config.yaml
n_head: 5
head_dim: 32
norm_place: "pre"
rope_fraction: 1.0
parallel_block: false
init_std_down: 0.00472
lr_mult_qkv: 0.4
lr_head: 0.00606
schedule: "wsd"
final_lr_fraction: 0.05
seq_len: 1024
MLP neurons of a small language model. Each row is named by its layer, matrix (down: output weights) and neuron, and shows model dimensions 0-127. Each number is 128 + 32 x the weight over its row's rms, rounded and kept within 0 to 255.
After each neuron's rows, "fires before" lists the tokens most often just after its 100 highest values on Wikipedia text that the model never trained on.

L2.down332 [ 69 158  67 130 129  93 114 102 115  84 101  63 183 150 107 186 114 148 150 137  88 148 142 128 153 145 164  98 123 113 185 157 119 106 108 160 169 141  52 121 148 125  65 128 216 111 111 108 150 162 130 167 123 173 182 110 166 176 134 120 137 166 118  95 109 146 100 133 140 144 151  95 124  51 105  63 140 103  72 134 184 193 110 127 160 177 144 128 151 131 100 144 140 104  79 130 107  94 121  71 141 111 156 161  61  81  96 146 125 140 118 113 136 179 134  98 109 155 168 121  81 160  98 146 176 171  92 147]
fires before: "\n"

L6.down41 [115 143  90 176 137 116 113 116  42 107 118 156 163 130 135  91 132 108 149 110  63  80  88  81 137 106 145  85 132 139 141 129 126 100 178 152 136 167 102 138 136 141 144 155 103 114 164 113  94 206 147 154 149  71  64 111 169 143 111  99  91 137 122 110 101  95 145 156  95 118 155  65 137 106 165  76 132 160  80  99 197 117 115 136  72 136  73 154  72 141 112 150  69 111 105 154  71 106 153 149 170 165  94 106 130 172 144 201 102 174 126 148  96 148 121 147 128  68 134  89  54 107 177 153 171 141 110 124]
fires before: " |"

L2.down525 [124 160 131 101 125  70 129 166 177 139 103 155 116 143 110  87 142 149 133 138 139 162 152 150 132  97 123 152  98 149  83 160 124 116 174 146 144 147 122  78 137 165 184 103 119 145 155 128 132 169 137 145 171 148 127  93 106 137 129 109  98 113 105 255 134  90  74 107 116 108 119 120 102 226 171 208 143 118 115 173 181 106 130  95  77  96  86 133 145 161 142 115  92 134 147 167 143 141 117 216 168 110 112 132 176 119 106 138 173 146 113 105 118  86 135 127 173 146 111 140 136  85 165 125  92  43 107 112]
fires before: " |", "S", "ed", "ing", "e"

L9.down567 [115 119 102 130 122  83 110 176 150 138  86 139 116 119  70 120 127 148 143 184 123 109 133  99 111 124 124 127 153 145 123  83 159 192  99 137 105 117 127 147 158 123 107 101  68 198 130 115 127 164 121 153 120  79 172 147 133 156 126 145 163 126 164  60 140 192 110 128 125 187  55 162 137 103 146 173 122 136  84 158  92 143  73 173 163  60 101 184  85 193 109 196 117 162 146 146 144 164 128 167  99 116 176 131 113 143 122  88  86  98 118 134  86 130 150  96  46 159 136 135  97 143  76 147 140 131  86  87]
fires before: "\n", " (", " 4"

L2.down226 [159 153 120  90 121 138  68 144 124 170 180 122 118 165 144 103  89 153 132  92 122 149 121 176  62 134 104 193 127  99 120 139 113 106 149 130  72 167 103  92  71 221 135 160 139 104 133 140 145 144 128 175 150  63 159  99 162 132 137  97 150 137 123 181 124 104 126  95 139 114  82 127 166  98 134 152 123 100 134 114 102 162 144 136  93 152 116 159 123  69 111 130  78 122 196 192  95 136 168 101 125 101 124 150 143  88 130 119 148  80 139  95  94 126 150 141 139 115 128  92  89 165 116 138 133 161 140 107]
fires before: "ing", "o", "ed", "a", "ue"

L5.down284 [152 161 134 159 104 150 141  76 118  99 130 123 158 117 119 164  95 135  76  98 100 108 105 179  62 142 100  92 152 137 101 163 188 187 141 100 149 109 171 108 130 160 142 117 105 105 131 113 143 160 125 107 109 129 123 123 112 142 129 163 106 155 160 215 148 117 129 157 121 135 128 160 103 160 111  86 114 121 110 128 130  66 158 152 132  71 125 122  80 159 168 166 161 138  86 148 128 173 109 108 121 172 142  76  47 175  92 143 165 193 151 100 145 176 127 154 125  80 161 157 178  93 121  34 135 113 145 173]
fires before: " |", "2", "%", "00", "0", "1"

L7.down358 [157 148 137 148 138  78  69 123 150 130 105  87  78 157 118 123  77 140 165 156 161 132 115 115 165  81 156 171 100 124 122  95 106 208 107 181 190 112 146 135 157 179 169  83 102  86  72 161 123  79 112 131  83 143 147 106 104  99 135 162 104 146 101  62 145  78 177 127 132 100 110 137 144  88 137 200 195 108 132 133 117 100 128 108 123 183  82 110 112 139 148 122  83 143  89  94 147 126  99 125 179 180  93 169 161 112 134 151 152 151 138  54 120 100 153 137 130 202 139 108 102 105 133 111 161  85 128 143]
fires before: "ear", "ork", "in", "un", "es", "oun"

L9.down435 [158  53 163 160 150  55 167 175 135 167  81 107  96 108 102  87 133 138 160 149 135 165 110 210 104 123 107 158 137  90 156 103 159 133 123 144 124 109  94 117 122 142 117  98 115 148 118 124 145 122 131 125 142 160 190 157 172 166  59 156  81 177 100 134 120 156 129 183 126  85  70 124 113 143 126 149 150  95  69 124 123 132 124 160 127  68  97 130 132 115 120 154 151 102  61 152 137 140  91 156 149 119 133 118 120 235 118 107 169 122  80 112 101 171 144  71  33 130 137 161 125 130  98  73 146 109 140 116]
fires before: "\n", "age"

L5.down85 [179  63 143 107 116  97 130 132 147  99  97 108 164 108 153 115 114 122  37 127 105 114 117 154  84 147  55 115 108  83  89  76 110 115 128 109 127 143 165 108 135 117 139  69 158 129 148 133 106 143 201  93 168 125 172 115 184 215 137 154 124 101 117  97  94 112 143 187 127  88 128 125 112 171 100 134 100 113 116 164 100 113 133 133 152  76 125 124 127 141 134 162  67 158 172  88  84 112 147 109 130  90 147  57  97 118 157 155 226 132 106 153 126  81 125 128 159 114 164 149 125 137 116  56  92  73 120 178]
fires before: "0", "1", "2", " |"

L7.down400 [166 161 100 132 120 154 119 129 168 132 109 167 106 130 169 145 139 149 129 119 162 163 119 125  82 120 150 127  98 203 161 122 162  75 112 147  97 130 166 119  78  93 166  69 162 168  98 134  90  72 159 104 137 184 155 106 141  69 100 150 142 132 125 144 115 130  70 165 150  73 144 120 143 135 100 174  72  91 117  90 145 163 157 100 163  74 129 133 146 119 170  98 153 146 164 184 116 155 106 113  77 176 125  97 118  94  42  61 154 116  71 105 185 121 150 148 104  79 112 140 150 136 116 108 149  69  64 112]
fires before: " |", ":", "am", "y", "on", " of"

L6.down89 [159 107 104 125 187 150 108  68  90 145 139 143 144 111 115  86 113 111  76 158  96 134  99  94  88 109 169 105 130 164  86 121 166  92 114 128 132  97 141 126  83 153  98 146 138 110 179 125 137 117 115 183 139 136 121  73 170 131 135 111 149 101  64  67 116 105 104 102  68 113 131  91 125 172 170 168  54 135 115 141 170 159 119 141 110 150  92 125 153 109 137 167 122 142 176 174 122 135  61 134 129 150 112 142 140 180 160 148 138 174 165 213 148 213 161  96 119 152 110 146  77  96 173 138 195 139 124  85]
fires before: " |", "7", "C", ")", "e", "ed"

L2.down308 [143 158 155 133 118 135 110 155 130 115 173 144 167 205  72 135 111  64 141 147 112 161 108 145 138  83 108 159  63 124 150 146 128 198  88 147  99  98  78 133 114 115 107  97 149 143 149 118 140 162 113 137  92 163 167 129 132 190 148 220 103 208 137 133 103 171 118 118 115 142 121 131 174 112 131  88 103 130 122 157 170  87 116  90  97 193 122 192 120 142 154 165  59 102 143  74  80 156 119 153 133 181 107 158 109  75 117 135  71 175  55  58 101 138 133  95 135 170 152 110 107 113 122 101 119 161  84  79]
fires before: "\n", " |", "et"

L2.down362 [132 179 129 134  68 116 191 104 153 112 178 140 125  97 152 144 133 159 119 107 152 213 147 137  63 113 173 137 114 124 137 143 158 122 151 105 148  94 132 105 123  99 155 110 133 107 179 128 123 155 164  73 146 146  65 120 123 105 142  63  73 152 154 103 102 133 122 120  99 117 177  99  70 121 102 198 250 134 130 159 166 183 127  48 115 124 123  91 131 139 152 144 174 141  63 148 160 140 141 154 172  72 128 104 138 173 107 137 195 133 105  98 127 132 155  70  93  81 111 184 144 115 136 179  85 145 134 121]
fires before: "\n", " The", " S", " He", " H"

L2.down16 [100 144 107 102 167 153 158  66 132 149  72  98 143 123 128 142 121 141 124  79 117 162 127  74 117 123 147 138 122 155 236 173 153 162 129 127 152 178 153 142 167 132 156 152 125 141 112 172 187 109 149  93 124 126 121 152 128  98 111 170 176 125  64 255 122 143 142 104  96 143  56 156 161  85 140 156 132 131 115 175 151 134 144 150 131 141 149  96 155 152 167 108 171 119 127 159 150 125 106 170 198  98 164 132 121  77 104 149 147 143 101 117 105 108 156 143 148 121 132 134 132 123 151 143 134 111 128 131]
fires before: "\n", "on", "er", "al"

L2.down318 [150 220 114 124 186 125 103 177 132 119 131 126 134 107  82 100 153 175 123 134 141 168 107 164 119 154 170 112 165  77 146  94 144  64 136 137 150 122 165 122 124 191 185 153 144 105 176 107 124 125  98 128 151  97  99 107 146 121 120  74  98 111 123 124  89 103 144 128 103 102 143 137 130  57  99 198 199 147 189 165 145 120 123  58 123 112 159 120 157  89 156 159 126 175 181  92 135 160 132 142 158 137 148 104 190 159 166 132 140  90  97 109 156 158 117 160 118 126 142 101 119  78 189 118 118 142  99 150]
fires before: "\n", ".", "vi", "m", "p", " The"

L5.down553 [145 131 164  97 101 125 128  29 119 138 171 126 123 132 136 142 168 115  82 110 146 142  93 143 135 161  54 131 112 184 146 133 124 195 162  60  98  95 116 136 145 182 115  99 161 159 152 106 153  83  96 147  97 162  65 102 144 130 100 147  88 120 160 165 144 145 152 120 156 164 128 116 157 219 130 138 124  79 121 136 144  87  88 128 112 117 130  96 155 134 195 206 180 131 161 128  86 183 164 151 116  78 103  97 117 167 122 182 138 126  93 104  97 124 111 159 152 118 162 156 179 152 139  98 138 100  92 110]
fires before: "ual", "ame", "ion", ",", "a"

L10.down405 [163 166 144  85 173  66 152 139 187  90 127 186 144 109 132  99 131  99 108 130 143 127 142  81  67 164 117 155  93 172 132 174 155 163 106 109 129 183 140 130 165 182 133 119 112 148 144 115 127 138 162 127 162 125 121 138 159 140 138 124 134 113 104  52  93 139 121 161  91 136 131 132 152 102 136 117 136 187 176  70  93 134 162 122 174 116 135 144  69 122 142 149 169 134  84 169 139 129 107  74 156 145 146  96  61 143  44 107 148 117  83 123 145 149 107 139 150 168 155 163 116  63 129 125  52 100  94 187]
fires before: " |", ";", "er", "t"

L10.down37 [124 134 112 149 146  85 148 122  86  87 116  54 135 115 131  94 150 128  92 116 126  43 140 104 106 137  44 181  90 134 149 118 142 147 141  92 141 143 122 140 156 149 120 108 148 113 154 154 111 127 116 154  60 131 126 189 128 100 151 121 100 196 109 167 111 164 111 167 136 115  94 162 158 100 126 169 153 123 159 102 104  91 100 171 147 107 133  96 104  89 158  81 129 121  15 151 104 157 116 141 118 163 100  93  85 169 154 150 138 137 164  84 101 113 216 172 124 130 124  86 103 172 154  96 134  90 123 154]
fires before: "\n", "out", "and", "le", "il", " play"

L6.down416 [194 125 125 136 140 188  97 109  77 123 166 160 135 122 165 144 140 108  95 133 151 134  90 170  94 117 197 130 142 165  68 125  83  58 142 132  96 162 184 164  99 142 146 111  93 165 147 145 153 164 108 158 191 125 131 142 119 129 121 167 156  98 134  85 103 192  94 109  60 114 122  96 117 204 183 122  72 127 173 183  83  61 117 104 170 150 124 105 180  60 156  87 108 122  67 143 144 134 130 112 151 158 128 133 197 177 103 121 133 126 112 164 128 120 111 148 138 146  74 129 111 111 113 135  83 120  85 112]
fires before: "ed", "op", "s", " by", "ly"

L2.down385 [112 176 109 137 187 161 101 143 135 140  82 221 118 112 125 137  81 130  98 132 163 123 138 128 105 186  77 123 135 105 110  83 129 203 145 118  86 159 169 138 160 208 163 137  96 109 152 176 115  77 104 128 165 101  94 160 185 153 149 118 124 104 125 165 138 170 154 136 149 116  74  99 107  98 135 105 117 124 178 167 101 104 163 162 144 135  86 179 129 113  91 124 149 124 226 108 153 117 105 144 147 179 136 144 125 101 145  75 140  84 156 180 138  43 102 150 114 160 166 126 127 118 136 133 130 171 116 135]
fires before: "ing", "ed", "ue", "201", " of", "ro"

L7.down542 [172 104 140 175 179 120 111 114 162 115 148 130 168 131 118 132 166 127 103 115 158 153 142  73  73 125 106 201 116 109 113 153  74  54 104 160 126  57 149 162 116 121 196  92 145 157  85 179 137  82 126  91 169 207  61 112  92  79 150 134 125 175  70 127 113 135 146 117 178  94  79 140 143  68 106  96 134 102 101  77 123 126  88 104 118 113 139 107 103 114 145  90 110 138 107 120 143 144  61  95 122 124  79 131  97 112  96 103 181 123 140 155 115 207 153 177 104 138 150 152 146  73  90 148  86  99 139 142]
fires before: " |", "ed", "h", "-"

L7.down602 [104 162 112 122  43 139 141 140 138  53 123 120 187 127 194 109 170 101 126 164  85 153  92 104 173  70  84  88 156 108  81 147 143 185  82 104 115  98 127 170 127  76  92 124 109 133  89 141  94 118 141 122  80 161 152  80 147 107 136 176 147 102 129 184  62  81 132 111 106 116 135 139 107 183 136 109 138 176 102  63 103  99 131 126 139 154 141 116 146 115  68 123 115 150 170 139 157 138 160 107  67 114 104 118 180 143 103 105  58  96 125 130 171 127 107 112  95 134 167 140 119 141  80 124 161 154 142 127]
fires before: "-", "\n", "ation"

L9.down243 [140 159 126 136 135  83 140 182 134 115 129 146 122 106 143 107 129 122 121  88 172  81 134 123 204 148 137 130  82 179 161 166 148 172  98 159 167 156  82 196 117 135  85 189 115 147 116 142 149 192 129 126 149  46 171 147 121 103 120  53 154 135 157 110 130 138 124 121 145 111 128 112 143  21 125 162 104 142 120 118  85 139  87 173 163  75 123 145  96 139 222 146 128 159 136  76  75 155  50 128 116 101 113 170 111 104 121 119 102 137 129 128  67 119 145 139 115 149 125 155  88 155 145 118 107 141  72 149]
fires before: "\n", " /"

L7.down509 [154 124 139 135  89 115 128  69 144 117 169  79 126 140 161 108 140 151 134  34 150 131 120 149  66 135 101 189  70  65 123 152 133  94 141 160 110 108 152 114 171 173 159 154 161 115  77 144 119 103 181  90 155 125 114 142  86  98  97 101 124 139 106   0 151  97 123 108 148 118 109 101 108 126 156 141 112  72 121  87 100 101 153 131 157 157 104 158 174 167 167 125 111 140 124 152 116  87 130  83 140 156 108 168  87  93 144 157 177 126  81 127 158 142 171 146  91  96 160 144 118 139 123 145 158 106 141 146]
fires before: "ear", "on", "ou", "in", "ork", "oun"

L5.down370 [120 126 188 141 117 163 113  93  98  76 122 189 141 113 130 164 144 185 117 101 144 163 155 169  53 120  87  98 176 118 115 133 176 138 131 138 201  67 160 164 154 164 117  90 124  94 137 107 118 130 182  76 126 115 179  82 129 177  93 178 160 118  84 138 134  88 155  93 129 142 163 169 142  81 154 150  81 145 164 104  88 117 103 114  80 143 147 124 194 150 114 151  88 144 137 135 150 156  98 137 105  90 122 130 109 164 131 160 167 121  87 134 121 112 117 146 178  81 206 174 134 147 160 100  73  82 117 143]
fires before: "ame", "s", "al", ",", "a", "ed"

L7.down233 [100 149  66 178  78 145 128  93 120 132 134 117 164 124 149 111 178 165 149 104 148 104 118  72 133 117 160 153 154 101 110 175 155 213  95 123 138 104 125 101 208 124 169 142 157 174 143  75 110 100 120 135  92 134 149 135 130 106 102 123 126 106  97 184 107 120 123 105  74 136 134  97 109  75 134 148 107 140 127  88 163  54 126 140 168 180 146 118  91 173  92 100 134  86  87 102 101 128 119 122 109 165 123 161 120 141  81 180 146  94 106  98 100  65 128 153  79 155 174 111  97 120 129  85 226 103 159 110]
fires before: "ond", "s", "al", "re", "ed"

L6.down172 [140 131 127 116 101  98 152 201 212 143  94  58 149 115  98 126 105 137 210  66 143 172 120 105 156 139 104 116 135 112 114 123  44 156  88 149 125  91 112  52 132 109 169 114 139 103 126 139 116 105 121  90 108 130 203 212 160 148 127 123 175 115 134 198 112 184 103 133 158 104 128  89 128 117 122 103 143 142 114 165 118 163 165 105 143 135 134 110 140 145  79 133 122 132 136 115 143 136 125 160 155 113 155 135  72 173  89  56 162  80 118 129  91 114 157 162 139 137 176  98 124 126 118 150 154 143 146 179]
fires before: "|", "-", "\n", "\"", "1", "B"

L6.down280 [132 103 135 174 125 149 154 172 139 153 113 115 112 104 123  54 151 147 132 166 143 113 106  90 143 163  50  46  97 131 125 124 102 121 137 171 129  92 109 125 138 106 114 168 137  80 173 161 119 114 163  87  83 101 109 189 149 124 111 166 152 156 146 241  60 122 149 162 120 106 139 154 118 159 160 154 138 150 126 133 163  55 122 117 156 118 113 146 138 163  98  99 142 133  95 193 134 167 179 145 161 161  94  67 127 166 126 103 116 146 128 152  93 131 157 124 141 102 102 127  94 136 106  90 106 129 119 211]
fires before: "-", "\n", " of"

L5.down184 [101 173  78 134  87 129 140 130  79 170 189 176 133 157 130  87 111 139  99 145 118  88 183 116 121 118 121 116 168 138 139 139 122 187 114  95 123  72 159 137 171  73 118 136 152 158 177  81 116 114 113 122  86 120  79 148  82  90 145 157 142 124  95 209 145  57  87  83 105  87 147  78 193  91 149 186 133 123 166  91 177 145  95 103 137 163 142 154 114  55 156 161 129 188 152 149 105 127 100 123 147 148 151  99 112  98 106  93 141 153 112 152  90 130 175 118 124 133 142  90  99 114 170 106 136 103  81 133]
fires before: "ed", "ing", "m", "ings", "own", "t"

L2.down261 [120 183 127 142 208  97 174 125 139 126 123  49 148 112 115 125 138 185 120  94  90 190 156 109 121 111 161 113 108  71 124 195 104 115 129 167 115 107 169 108  90 146 221 190 112 108 152 151 154 157 129 132 171 128 124 121 144 146 131 137  81  83 104 136 101 159 182 109 140 113 158 141 155  58 140 139 176 137  86 145 135 117  97 138 180  79 110 149 135 113 149 100 125 115  68 163 170 122 131 111 161 107 164 133 101 138 152 173 179  83 126 157 132 116  76 164 114 120 160 139 100  95 167 195 161 123 146 180]
fires before: "\n", "p", "al"

L2.down550 [111 113 123 155 124 124  92 115 104 140  92 144 136 139 120 182 173 139 118 115 123  93 130 106 108 126 101 151 147 152 105 130 108 255 154 144 148 117 110 105 123 122 101 117  68 167 118 130 133  99 127 151  84 148  94 155 190 112 133 111 163 132  67  46 167 142 155 111 131 172 154 124 155  20 137 114  86 121 126 157  85 176 160 155 145 115 162 154 130  99 130 153 116  99   9  56 164 109 110  64 156 123 184 146 119 151  83  90 153 115 140  98 163  98 114 128  74 117 154 141 126 166 140 141 134 156 185 127]
fires before: "\n", "le", "ess", "any", "os", "et"

L9.down428 [172  95 117 148 165 130 120 133 141 126  89 136 150 133 130 173 132 134 157 103 124 103 151 118  83  94 145 102 107  65 123 109  80 105 136 106 159 101 179 124 111  86 139 164 115 159 168 113 179 108 146  74  99 194  81 132 162  87 124 150 148  93 108  98  97 164  96 107 185 120 101 115 149 206  85 112 146  86 103 139 152 146 113 104 143  98 117 123 133 121 128  83 170 102 216 198 141 139 124 132 186  95 116 115 114 145 127 143  78  81  50 160 115 172 183 131 110  93  97 108 122  56 103 189 103  84 156 174]
fires before: " |", "ot"

L6.down462 [155 139 125 114 161 149 150  84 130  73 150  98 137  75 131 103  93 107  81 143 145 136 113 171 107  80 160  84 150 158 132 129 167 203 113 121  98 137 132  71 130 117 117 170 137 144 196 164 192  98 132 199 101 143 111  55 160 116 131 169 202 107 101  87 101 116 127 121 117 105 128  89 115 129 175 166  84  99 144 156 134  85  77 122 149 185 121 124 142  86 157  94 108 158 147 163 145 145 147 132 145  84 106 174 111 173  94 163  95 107 146 121 156 138  81 149 131 202 153 132 114  90 123 125 195 146 131 133]
fires before: "ed", "ice", "ic", "ing"

L2.down309 [123  94 106  89 136  84 120 190 112 132 146 141 150 126 136  55 117 159 133 124 108 136 124 121  80 153  87 118  74 163 160 131  96 182 162 121 159  99 111  67 150 147 151 129 112 126 128 118 170 183 124 150 166 154 113 102 102 140 142 165 145 114 120 193 119 110  93 122  94  96 134 140  87 146 135 130 106 131  86 148 168 104  99  53 141 141 117 100 145 112 192 155 138  93 156  97 173 144 116 167 124 123  99 159 150  26 113  87 122 113  94 115 144 163 169 174  54 158 178  94 120 124 168 124 133 171  47 135]
fires before: "\n", "ed", "ing", "ar", "in"

L10.down623 [109 142 154 129 107 115 202 150 166 122 132 118 144 110 156  54 168  99 127  85 123 176 127  81 144 167 156 208 143 144 148 125  55 108 154  94 171 150  99 111 158 157 108 124 133 126 104  81  80 128  94 153 142 136 135 135 148 129 147 147 149 108  95  82 135  83 136 111 109  86 119 139 147 166 153  70  54 130 163 129 122 176 131 104 122 170 119 140  70 142  84 134 117 111 126 115 178 172 135 152 125 104 108 152  63 175  97 154 163 140  83  92 137 129 118 147 115 158 147 107  76 118 139 159 145 144  74 121]
fires before: " |", "is", ",", "4", "p", "ist"

L11.down362 [ 80 107 201 111 133 128 154 140 199 149  89 170 137 127 112 154 191 120  96 111 149 175 116 115 142 166  82 183  60 123 127 151  53 144  92 160 145 187 147 140 151  82 148 109 171 116 153 125 151 140 157  79  68  95 132 121  88 106 119 107 125 113 153 141 147 143 148 131 118 150 116 144  86  95 101 176 105 152 121 129 120 216 139 160 106 113 109 136  61 123 118 124 151  94 178 111 149 133 115  99  52 137 101 127  69 111 110 159 153 150 135 101 163 163 118 137 112 155 158 196 135 164 138  69 164 127 130 156]
fires before: " |", "0"

L2.down557 [110 127  93 112 150  77 151 168 112 181 137 145 122 151 127  85 159 120 133 113 119 124 137 150  70 146 150 161 198 161 102 128 164 234 109 146 130 173 128 123  91  99 144 128 159  97 148 169 108 164 127 160 137 160 106 121 103 146 128 105 123  98 162 209 127 124 149  93  68  85  86  90 100 132 144 159 100 111 101 219 176 152 136 126  59 149 104 170 143 121 151 153  52 181 207 141 141 165  95 150 103 161 103 132 115  88 160 100 164 103 111 150 176  68 144 155 180 135 174 102 167 160 161 152  88  81 124 108]
fires before: "ed", "s", "a", "ig", "ing", "t"

L5.down527 [152 100 148 120 109  98 129 106 162 108 106 148 129 124 152 110 153 105 126 122 197 119 124 116 113 132 107 182 101 169  46 185 177 193 106 194 158 125  95 161 201 199 117  82  86 139  89 154 129  86 160 105 193 148 134 133 142 111 136 115 149 127  84 185  76 160 132 122  87  81 148 130 190  78 121 144 112  73 129  92 137 166 185 106 104 149  73 113 141 117 117 125 157 152 131 167 122 137 161 156 111 137 126  65 200 128  70 170 104 105 105 100 101 116  89 136  95 132  94 169 131 155 125  59 106  94  93  75]
fires before: "ame", "iv", "a", "al", "er"

L2.down421 [106 132 105 181 161 122 155 111 123 172 109 176 165  93 127 125 167 116 145 110 131 138 145 123 190 161 120 103 165 101 137  88 144 245 147 133 119  94 166 148 136  99 159 124 169 104 138 112  98 164 117 127  86 151 118 180  86 106 157 106 147 153 141 190 165 141 221 176  52 125 105 130 103 100 118 115  75 178  88 134 133 128 145 133 104 166 107 149 128 186  93 117 192 130 209 116 110 136  97 104 148 201 137 137 170  97 107  89 144 146 129 129 159 138 137 140 186 111 143 111 138 125 161 127 141 164 161 120]
fires before: "er", "ing", "v", "on", "in", " |"

L2.down35 [183 134 107 106 108 103 122 127 162 145 140 166 105  74 124 128 112 102 168 122 143 139 191 183 114 127  99 125 152 155 109 108 113 104  87 110 150 146 121 120 201 150 119 109 169 108  91 145 146 165 127 139 159 143 121 153 141 133 108 136 144 123 138 222 148 132 120 110 129  93 103 138 116 217  79 123 134 146  94 162 125 149 184 157 132 109 162  70 144 164 103  92 201 149 114 157 124 157 205 170 112 162 106 124 216  58 114 161 158 157 180 116 158 124 120 118 100 157 199 138 117 106 104  48 162 139 143 137]
fires before: "an", "ed", "p", "end", "pt", "e"

L2.down199 [147 211 130 137 151 109 139 140 123 133 139  71 132  98 138 123 147  65 156  85 162 140 124 125 167 140  83  98 114  76 102 156 137 155 152 129 172 155 189  90 124 101 110 171 140 105 165  65  77 135 114 143 178 109 107 157 151 114 134 122 195 134 114 144 105 101 189  89  76 117 175  99 107 133  89 141 184 110 117 150  82  79 125 107 154 118 118 102 147 114 156  95 130 121 107 138 139 143 114 174 188 104 109  88 168 126 148 106 168 122  63 104 145 165  85 115 123  73 141 134 103 134 177 113 130 234 147 179]
fires before: "\n", "0", "1", "2", ","

L2.down304 [106 169 124 160  99 104 176 107 148 179 190 132  70 124 103 134 117  84 106 159 134 151 209 144 101  96 102  91 170 106  79 154 107 201  95 168 149 189 126 156 161 112  59 150 132 142 121  98  96 164 142 118 117  60 162 183 147 123 138 118 106 143 115 119 140 163 150 139 142 144  87 147 137  54 135 145 113  46 124 162 140 108  91 172 119 179 126 178  94 140 107  88  92  80 163 140 110 143 171 130 122 142 128 154 131 111 123  83  91 119 129  37 112 111 144  54 133 137 130  61 100 138 109 172 121 146 134 126]
fires before: "\n", "t", "ed", "th", "f", "fer"

L9.down260 [129 127 102 138  77 117  70 105 129 109 179 128  94 131 125 135 137  85 173 147 145  97 131 160 116  84 144 185 176 120  96 123 135 176 137 136  59  84 121  95 122 108 130 162 160 150 101 132  95  97 140 162  99 139  84 160 121  69 163 148 113  62 142 145 158 137 104 106 124 177  95 149  96 224  87 138 162  86 123 144 105 166  79 152 171 114 180 137 119 115  44  85 156 162 166 179 104 134 161 182  45 117 133 111 116 134 120 128 137 102 136 147  93 175 138 129  58 102 146 144  93  92  65  96 154 118 134 102]
fires before: " |", "y", " in", "ical"

L2.down353 [ 77  72  84 137 172 115 135 120  98 150 120  56 142 111 115 122 112  87 170 159 119  93 124 142  82 149 149 128 138 144 153 156 156 255 129 169 131 165 115 121 134  95  48 123 152  98 119 157 108 162 200 147 126 163 134 148 161 137 104 173 186 157 151 123 130 200  99  82 106 123 122  83 147 132 126  89 176  92  87 115 144 163  86 127 106 172 105 132  98 142 150 122 122 133 103 136 169 131 128 178 132 141 125 131  98 155 110 165 121 159 179 126 115 118 112 123  57 162 179 128  84 137  74 104 142 191  98 136]
fires before: "\n"

L11.down384 [141 115 186 109  96 153 149 150 161 118 121 129  89 154 115 108 131 137  63 127 112  58 169  84 140 175 128  76  90 112 118 168  95  79  80 162 133 126 111 158 135 186 160 112 155 115 139 117 160 144 165 116 146  42 145 207 120 125  80  62 154 119 153  78  86  83 159 180 169 126 154 160  99 149  91 196 107 110 110 101  63 126 118 146 186 144 100 126 112 134  92 105 146 139  82 130 137  63 154 115  95 114 122 143  80 124  89 138 164 104 107 113 117 112 127 106  84 172  71 128 104 188 138  49 151 134 117 170]
fires before: " |", ",", "6", "ation"

L6.down59 [142 110  95 175 134 127 153  72 180 138 119 126 156 116 135 144 168 163  79 104 103  90  86 134 120  95 154  97 141 156  88 109 110  42  90 105 106  92 101  88 140 149 103 108 114  96 135 127 136  52 145 203 119 127  77 185 181  81 114 127  94 133 132  67  80 176  95 127  81 128 114  80 145 173 126 133  64 153 144 175  97 107 104 109 126 168  84 200 164 120 130 155 133 153 122 198 143 141 137 164  88 161 117 180 149 215 158 119  96 142 150 161 131 143 167 142 135 151 147 147 113 145 153 155 187 100 117 142]
fires before: "ing", "ed", "e", "er", "s", "al"

L6.down282 [119 116  93 157  93  63 124 124 114  90  98 144 185 104 124 136 124 129 110 126  89 117 114 118 122 113 189  62 162 137  95 138 121 210 119 127 113 135 147 148 141 117  98 174  96 133 142 125 130 173 138 157  96 109 135 112 180 143  77 139 103 122 150 171 140 203 117  91 144 129 109  53  71  85 167  78 137 119 141 162  98 109 127 131 187 122  70 154  97 122 104 135 116  95 127 131 134 105 119 149 130 100 169 190 134 225 179 182  98 133  94 114  96  97 123 115 158 135 182  84 101 137 201 150 140 101 146 106]
fires before: "ing", " |", "ed", "7", "e"